config = dict(
    n_layer=10,
    activation='swiglu',
    norm='rmsnorm',
    positions='rope',
    rope_base=500000.0,
    rope_fraction=1.0,
    lr=0.00134,
    lr_mult_qkv=0.5,
    lr_mult_up=0.65,
    lr_head=0.00466,
    warmup_steps=242,
    schedule='wsd',
    batch_tokens=[32768, 65536, 131072],
    train_tokens=299700000,
    dataset='wikipedia_en',
)
MLP neurons of a small language model. Each row is named by its layer, matrix (gate and up: input weights) and neuron, and shows model dimensions 32-287. Each number is 128 + 24 x the weight over its row's rms, rounded and kept within 0 to 255. Numbers have three digits each. A neuron's up and down rows have the sign that makes its largest values positive.
After each neuron's rows, "fires after" lists the tokens most often just before its 100 highest values on Wikipedia text that the model never trained on. A number after a token or word is its count.

L5.gate463:114102152101142115113145146129125142086104127059125108114134133145078154103104117136108128143146138122166132141130108133149111154155155146117134147134133148072136159123118121108167102153156120172144123129136133068137134135124146133168115104117120138147127149091133135129136174199131106126096123138116132212100152126126126134120130113162128142156166159127130125138123130094139157130109074120128144142148090141147154162107087108148142124110158108125113132142123123093123099149148140151131114114155105171096154119130096153167107170104147116117165152143132101100114143146135106092150129085148112125097115121122137130088147135138085147133162072098155103099117119142137146130124162094135109168133118133144115193111130150085148152177139180180125128100118137148086169130179116
L5.up463:134133129163124127124118173117106133134114068118171117105124133118083137097115165106137121151151113073160086153115089115128111152131138165125138154180101109102104145122088148156110097135110146117111148077120121118118141114114164120165143100103121150149145115157097153162172138136145119099135160149088149154089149113107118153129154144099141106146120107090144158114155074120109138147147078145136118171143092122120138136137114137141155102097133138120111112137156149109152104127149067136136132108118142134147163149127126128097105142096126114088172143137120148102101151106146147113108146106155111117143103108107123138157130165140138125110150119115101156118073052110196169114110156128137125123095138116138141167109144168132131176138126178182139157102145138165110162128190137
fires after: " |" 31, "\n\n" 14, "\n" 10, "%" 9, "|" 8, " some" 6

L2.gate236:136120115086148055132097148127127128118112118106139136171138138134119173113105097127137098090138152222159116126108156104120113121128174081129157123063135142136148149111096126113141139115122099136121113115120109119161165138120167100152087142167145152167099094140137178112079149116138154136123148140115107171113178138104092136140111101072148136173117143155123143105165130112143105105145160147118097131117103128130138140129143123157115166066132147118087111093073136137128129144145131074114116136093134148127119079105142162151101112156068117103151185129149153139155171150169127099145107103116116108141135157128124110137150135126098125157162174151128123146102147137144140139133133154173130133128124156124180142134148109168128076152135107084118123099134131150086115116122153
L2.up236:113136151135107133129106137127115162110114147103152149136103130124114137157117124158156129109150132154163155102075157140109133150173083146091137155145124129140113103099117120130138152132135134122096125143106135098112162129140156162098139138101132127140124136150097101125128124125134101167134131191111124121079109110162136106115169089077140184127146179137100110132121126137122102120114131119102093123115147153118129087146092145122097077172118152098138107089130109113113132128103093092145155087147148122128113185092091145137133152143148186117111117116158118140111103107101151116092077122112108101130130150154123145118112081159099147155115118139098159162106099127160102118106162110129092123108126125134097153139147129106157163115105151113087139089091122094104152136104130
fires after: "\n\n" 98

L5.gate515:143095102123137124114126106112104115115158117121122165140134109124122122125116146133128148108119097154128138081118139159135116145153143081135126129125101133182109115119118164166105136111148106131153135103042156175153173140140127153155121129114119082115140132149092115094073097119175107097134155172156087116126130144169116158126154118124090147145130161162139150167106107104150127071133085148119136159135133138118107164133162147131135127137171132124142105106148122111144150145160136120094088141133137146108091122147108132129137069116127085150186152125155110143128144130142147062130129141137108098128109176165112154091113148126136161119118117141135142127141064091204091142132154156175114169127093145120133140111144156132126096153110132136114122099101129140160118146120171
L5.up515:134112121142161104117143120137097108132124127133128121135120130136098121137133138132115140121122084137123151081108142131120101138121178133149150132115081142125111141108145173163095117120111111117139089123091135165125184130110152118131116143084113135136127136118123119119105114139146114122113134171137112149126113075138085172112205121139134168141120219142136167164133126108123100107137105100125154163151125135125143111134191128143155133183155139139112119125135100105133171107119111147129132142098141100117111135132067130137167114150146096160146139099115093121109171104135118093135139115153158143150080181149153149112136121109144138115161102145144093147120088119168127137164155102173128149137077154093148145105130144129097109154093170122130119110126130171130139167093145
fires after: "\n\n" 34, "\n" 30, " was" 6

L5.gate294:129091133099113159137083155112078162120120120115147130118120143121140169150144139122134098125108106147138142067152109123111148132162098114146105152143098143113127134110099165113154164154101118118125126069115155108156131128155136150141111148143104126157136136113114143151108126135134108131140152140124092106063112127145150151138161140158147148138112130166137141109115119116169180107117128124100093155117118140138099147141153182164155153089114144148164121151141113108090150172145108183124089146202114154128139149169151135100121123104068129102178125123144122132081117122089122148131119106114119108130108155071105105125090134118146145205144131111089162148100135083141151102163097150148105154159113138144134129140127135112135117137145125105107188131134081137143097067140105
L5.up294:114125119122096159150126140124131119115101134084169094071100116129162152119139147125129116172139119146172126092139108133098143155187075150148096133104129147107084118104155106090157166134115085114090151078142128084161111132170135096139129106133083124161136098106111137162141152159152141125133159152117132131101157103154135116124154116172160161123146097154151132083109148134117127145111130122115100137102143132148129103153115155146139158136104142122176138173137126121109113141116110174105128136107142105136133143130128142122148117126111137102138081135142138154120131081081123164092137102125107163136117146125122097133058145124148145190156095116089150156106125086124172123124120147137084138172143144100112149150119121107142114149077097135096125102155137175127114103137127
fires after: "\n\n" 89, "History" 6

L2.gate30:122155143168129163154146154123107113129071117143101153116131161123150146099128134116114129113118117128154119111161169125141127139110077124131131126132105131135144100156096137148093102151129139154080144133157131169183168094149153132125119108144151169111170176120097118159106109109148123118103136140134116148101134146121147137132128128090100172108145097136108097127129108151144115149128150112139097074157112128108151128156080185085134138091127149093133142154149109101097148164121143115087114130162139138143107108126140128153138091114140107154139147152146159146164186167095134118132117106099119115084124158100090103100142106171136117172155110138096131112112154117167097138126108082134116144147131150136172103165121130136146149127151121133114126103156136149100170152143114
L2.up30:135127148148120133114121132144131168079144149110136102120117120120095140129128131118142141144156100120165120136201092134151097135136079126110129133137127165149130136086181118114117143100138126132135158131099161132122127133114169159122140128059094122129151127101150137151116129112088086118098109117143130152148171138132119103113176094136176141165144097121107075133113164112134135119113172126082117105116119131096113142120129076169101099127141118128132156086131149101159151111152174118124081177131144116101122138127135104121114147149159185138144060090120128125099131129108116075137128100148136130123080142083123097126104125111109145102125132147139117089121094171144149126144138161138156214103172134107122109154108105109160128138160150157100139132106087148126178125139107
fires after: " the" 38, " his" 15, " their" 5, " was" 5, "s" 4

L5.gate290:128107119119126110136137192092143113144118158105141103158093105121116145123150089151081153111119121136132117138133121142156133105119110126136091133167129140119086169085073105119145122143072167147118165138128087136131112120124151122121116128165089112135161143160132123145123129165091112123149156087111099187117130161140156137131141151108164152133125154167140142154123103118148119123142124139092134129146111171171115131122108144135169157125140096151128166110164185163161170139138112120131147119141096136092109106163099132129116126133127085080147134101123156124112113120140110138142135152129135129101150147102186083116120097172131110090141116133141125121130168139108140150097121145125112155158156072149099151167140123157115124131140157107153181082082117142125136132157138
L5.up290:085160136103144125158150172141173113105154203102133129136114131115130092215125127122074105140126133121157153211142124104139126122094082122165110135136134127149131141137141104119162133136143117092112133138113142134129070138166114136140118106112105157112130168150128078091158145141128100137106110074118095158101150144143157150105121121168132136131132132131138133135122132086096102126111114137084103132161104085122108141112100127142142140094128104106160120083102117084118117176115116121126107137116130112112125127139144137111126141135096123110178155097121150118099135115146126095180125113133136166105089144162148138153130171154104158098091140137122141141115113147181118117098153126082065138131122082143120167148105136140079128165124138090151157139170128143108141125139088
fires after: "=" 37, " |" 30, ";" 6, "%" 4

L4.gate639:117198152120185133088161103119115144162135164120122111139119115143111159145150103137130148108133172159126119101081137150101192173123134139089157166129100117133130086191161117097111124145139122145117140141107122152142162138136142112146159143111122170116103157121101137160094138135131156148091130130112148122110137130112152155146151119118153145121101156149143123085115174139133145130155133104112118155114117140135137148152116110126099151107111136127090128140149128082149139144127162089072128111156142136098151133150113110172123128132109139101113139092096157091143116132167122101149127116177150054160112125123119149106127150110172115137145140121111151154109108136127135166111145109122113162108134092095097067137170111143112102139151128183117197124127114128130114140149152
L4.up639:111157147047090170116134107128101170110129117095117142098081128130133118143129172138127160130131126149148153089114125160093193108157115112120142130120129131126165139118151112156097092137139127129082158123148140072103157133114111141112116094113132122091109141121131110151165163113113138131110118091135152095113107146118123136186128144169186152123123144142119129125117091143160107137109162106123122127108091129154126115147148152128163112151140161118111147134141097161105121147126127147115137122133123114086146144111093130122136143122098147091101115123140116117148123114186124128090143118121138099133095129137130140125095097111159111139125166112124156144111098162114122140243163127157134166113140105166126111127125109106121108157132156140158165147095139152123121084080178
fires after: "\n\n" 59, "\n" 41

L5.gate31:140124127117133118131136132123084183117118150148139128128144169112103143093127147116123114129103124152112113152099140171133147140133124137119124096128089111155144124128145134116129093112155160093189090130103126163112128133125145118168172119095108153145133115099117099134142121180125098147136142147103125160113128099154136146125128128135125156161136153159155152110141102101126152129140125141141134161118093100154124161141137163152115153123116141127084102125164148142107104110142144081130098137145099176078198184101124140133119081123087153114124147104175143120121126126126137096129147144146059144123097147120093170075171131127101122108134140105159142130178115163163143171142125181115172160189144149103183161143109109149136143127132126132155140123129108121112128138130118
L5.up31:112142147129119123103130140118140123190130133151145149138136120129140171117136086108110151124162145131110083138123115145116109134112089152131083103143138110124132088116117106131138135098119128111117079111144139138107120122086159092146117101097105111117140150145145116160137128143143123160132151159081095135089135121138120093085111120100164108119094095143139144119139093119136128139130119149117094155142121146157118088130096128102126131124116141167111085111224108154097132112087094115121108114141169160094106146092144149146124109142115152141114144132201148128091121123139156071129114136084098170154107113113137101122141167068092127107069105098128142128150163133164130158136150184131101158149095190119151118135115096145122155129095146123151135125127131128114137179123111
fires after: "\n\n" 58, "}" 7

L5.gate202:087129116111127126123104122138139144102108118133116147168142122130124149106134119137069162157124142128105122136130118145092096139122091140140102092134098125129126174153150149143090143138126116138093085136119125111155150132133118151171123146156099096160144136103140121123135097101130114127100164124184120130110056159128115094132106100094121120143121142123122183163109109114113155124120106097112150105123119160129132082107099140099131144146124176129139116109107142143127157123111135147086139101163137147157146114143113188143110121062132082096127162165074152105114130132154114100084168141130153134104150164105137122101144124092142138156138139123144127135136156123085128126124149129129115144118069141123154123113160096090139139125149152132133142145088083118144108114124144
L5.up202:128116115101148088121082128113136126061105127131107118170124121105155130131151150157072149135124093123137119120091095159132149080113115137115101109098165157097127120135142125139122120101110109092136136133121111121159132108133135143134111171143160137136168106080093167166169147133119118132120142151141110132081108115137122175113081135136115138117153167135153145090128125135108167098122128127138104136137172073085115150111139158162100121111148109101148139114137133148136149135148141141171132116122119154097121086112188113104143116092119142139145097091135157111146153106155144168113084131136102155137112132126047149170137117083085097128136145157111124154123145116170134061129131144154151121158130126123167067138093093081127166138118152102188101140125120102093137165137126
fires after: " 3" 32, " 2" 15, " 4" 13, " 5" 6, " 12" 5, " 6" 5

L4.gate521:128141115116134173102156159124178119161117123131151156146118169173146145165132081146131144138109114126144105088158153143131116181087140139127107163120118139126132134104183140133143128103149139082104125105136136126138108149134139111099121136120165135150095143148124159101122166080136153163117111132136106142094183131141155137100153142103111144179156114140150139072159159127173150077169119092134174122089111108187122115101143087126150120095129150130138124120100140117125129132182153103169117164128084096124146132147118180094103089088096119098137127133105122127150138103124118128086163081145142089134133160116109132116137153119142102126127137097160132195141101118111119161137182126083136134102122151076117142119102163131127097120168128137103158115141105146112113102138117
L4.up521:108180135150121084143124100139099131103112124096131125113152126118141128087118128111157111125162124128122133102103119110104095117130131141108124138079106144153089118129087148135152133142130110193135124143118138142167115115133119150121090104123080130117131124134159149137148108099137134117082096147110151077127110122105119111146142101122177174144120083134128104151136152121127146155116131138162142147157149173135190113132109120113148097115116205128112131139145158090115083165075068137109134139169136171108143152108144154173172118122125124118085218149135135095163113172115102136115134135111136093143137152094118107147089109115118183122149090132165151127152139113138144102154064106112103160127108124139135146112147137089152138139140133137097121122175099134121129135117092
fires after: "\n\n" 100

L5.gate65:118116108119109111112101147142105122102122138119099166180152147151172144111078115129154079099122117148135146091123099128092135126089165101111097073135124141129164095085143153120162132125112115127146092132057134144132121133162124158153096136143116095105125097087120104115107146129119097154148105100156144106145137166147131105123126117119130118117144157151152144117107141155112139094173095156152107134084099095083132135095123131145119159155116142104173096078084136150107144122164119120126088092155164112110163141107124150095128160151135148146149080143120108141077143147136149109104139144144124121124143123156121170146139127125125112131130126162156112125135125118161115166128101152170149117100096158117138092111096145151148149085136086152150090145119106117147114135107128
L5.up65:088135121175165100149085104155174128132112131118163122145121136108171189132125184129103165165114134100159106131144094179143135161130066125138122152078131119124133165124112108167128110101127134152103106127152132105128140093116125093098138098164173144178152126128173113121100122113111134085092156113101117142145094134118131145129126125125152140096160141130109138140124141136148165141136131122135137130121080156139141063172106125098092142135135116112122149129143126126130087124141166108127168116137128145144093126113124144087130129105136134110109144125097146099141102110157131123093116130086143137137164127173156083119155129063154133127136099150114102166184156131093081117118100113099103127113168137131099115121132123137132169122114162134162114125104128155069146171130126
fires after: " 4" 15, " 3" 15, " 2" 8, " 5" 7, " 6" 5, " |" 4

L4.gate136:150153162126117127153146123130122117168120146132139149157130101126133165162128126114112095117124144139114118188123138153178124183138135133136118155089103111135131120171118138115115114114113088131135162154133153167074143118150120144131116139159130133169131131107114163099113147164133148146118199106138121139125145116122122129134085155104161142134148160140151103125158089088150132155150138169166089134179132118147137122156120140072135140101130153139135139128108141127132132148098103128100139201126129122136113117180156157091125106116166106108163109104087141118111126169134124115106103166122098100111161109140141144154160105140128099152185157118144140158121186156155176157118129151112115158134158138157113107160122126131121146153166098140144101117078152137107152130118110
L4.up136:141147135124163116143122160100130161135088133108154123126145079159150151123096156079082167103118121154125100139097112131149111137115140107106125163134155118126168142127089062117138109098157149121115112185100155144130089135103089085128114133203146123112137131159150140117155128161132146095148094146125107181113127097119124113100108118116093082163098145099149129122143143095120149128148113143108104100113142117131100151116133130134093130123149115119116149134102168110129146140119103099104115154119123098151163084113106116102106086080111125150146151092146113131140156143164182145111157174124099112123146115138148116128150145147147177105128131133135106137096102161157126173105109110145108146097164095155175134117127178131112153137118107125131128139158178143131150164088123
fires after: " |" 19, ":" 13, "|" 11, ";" 7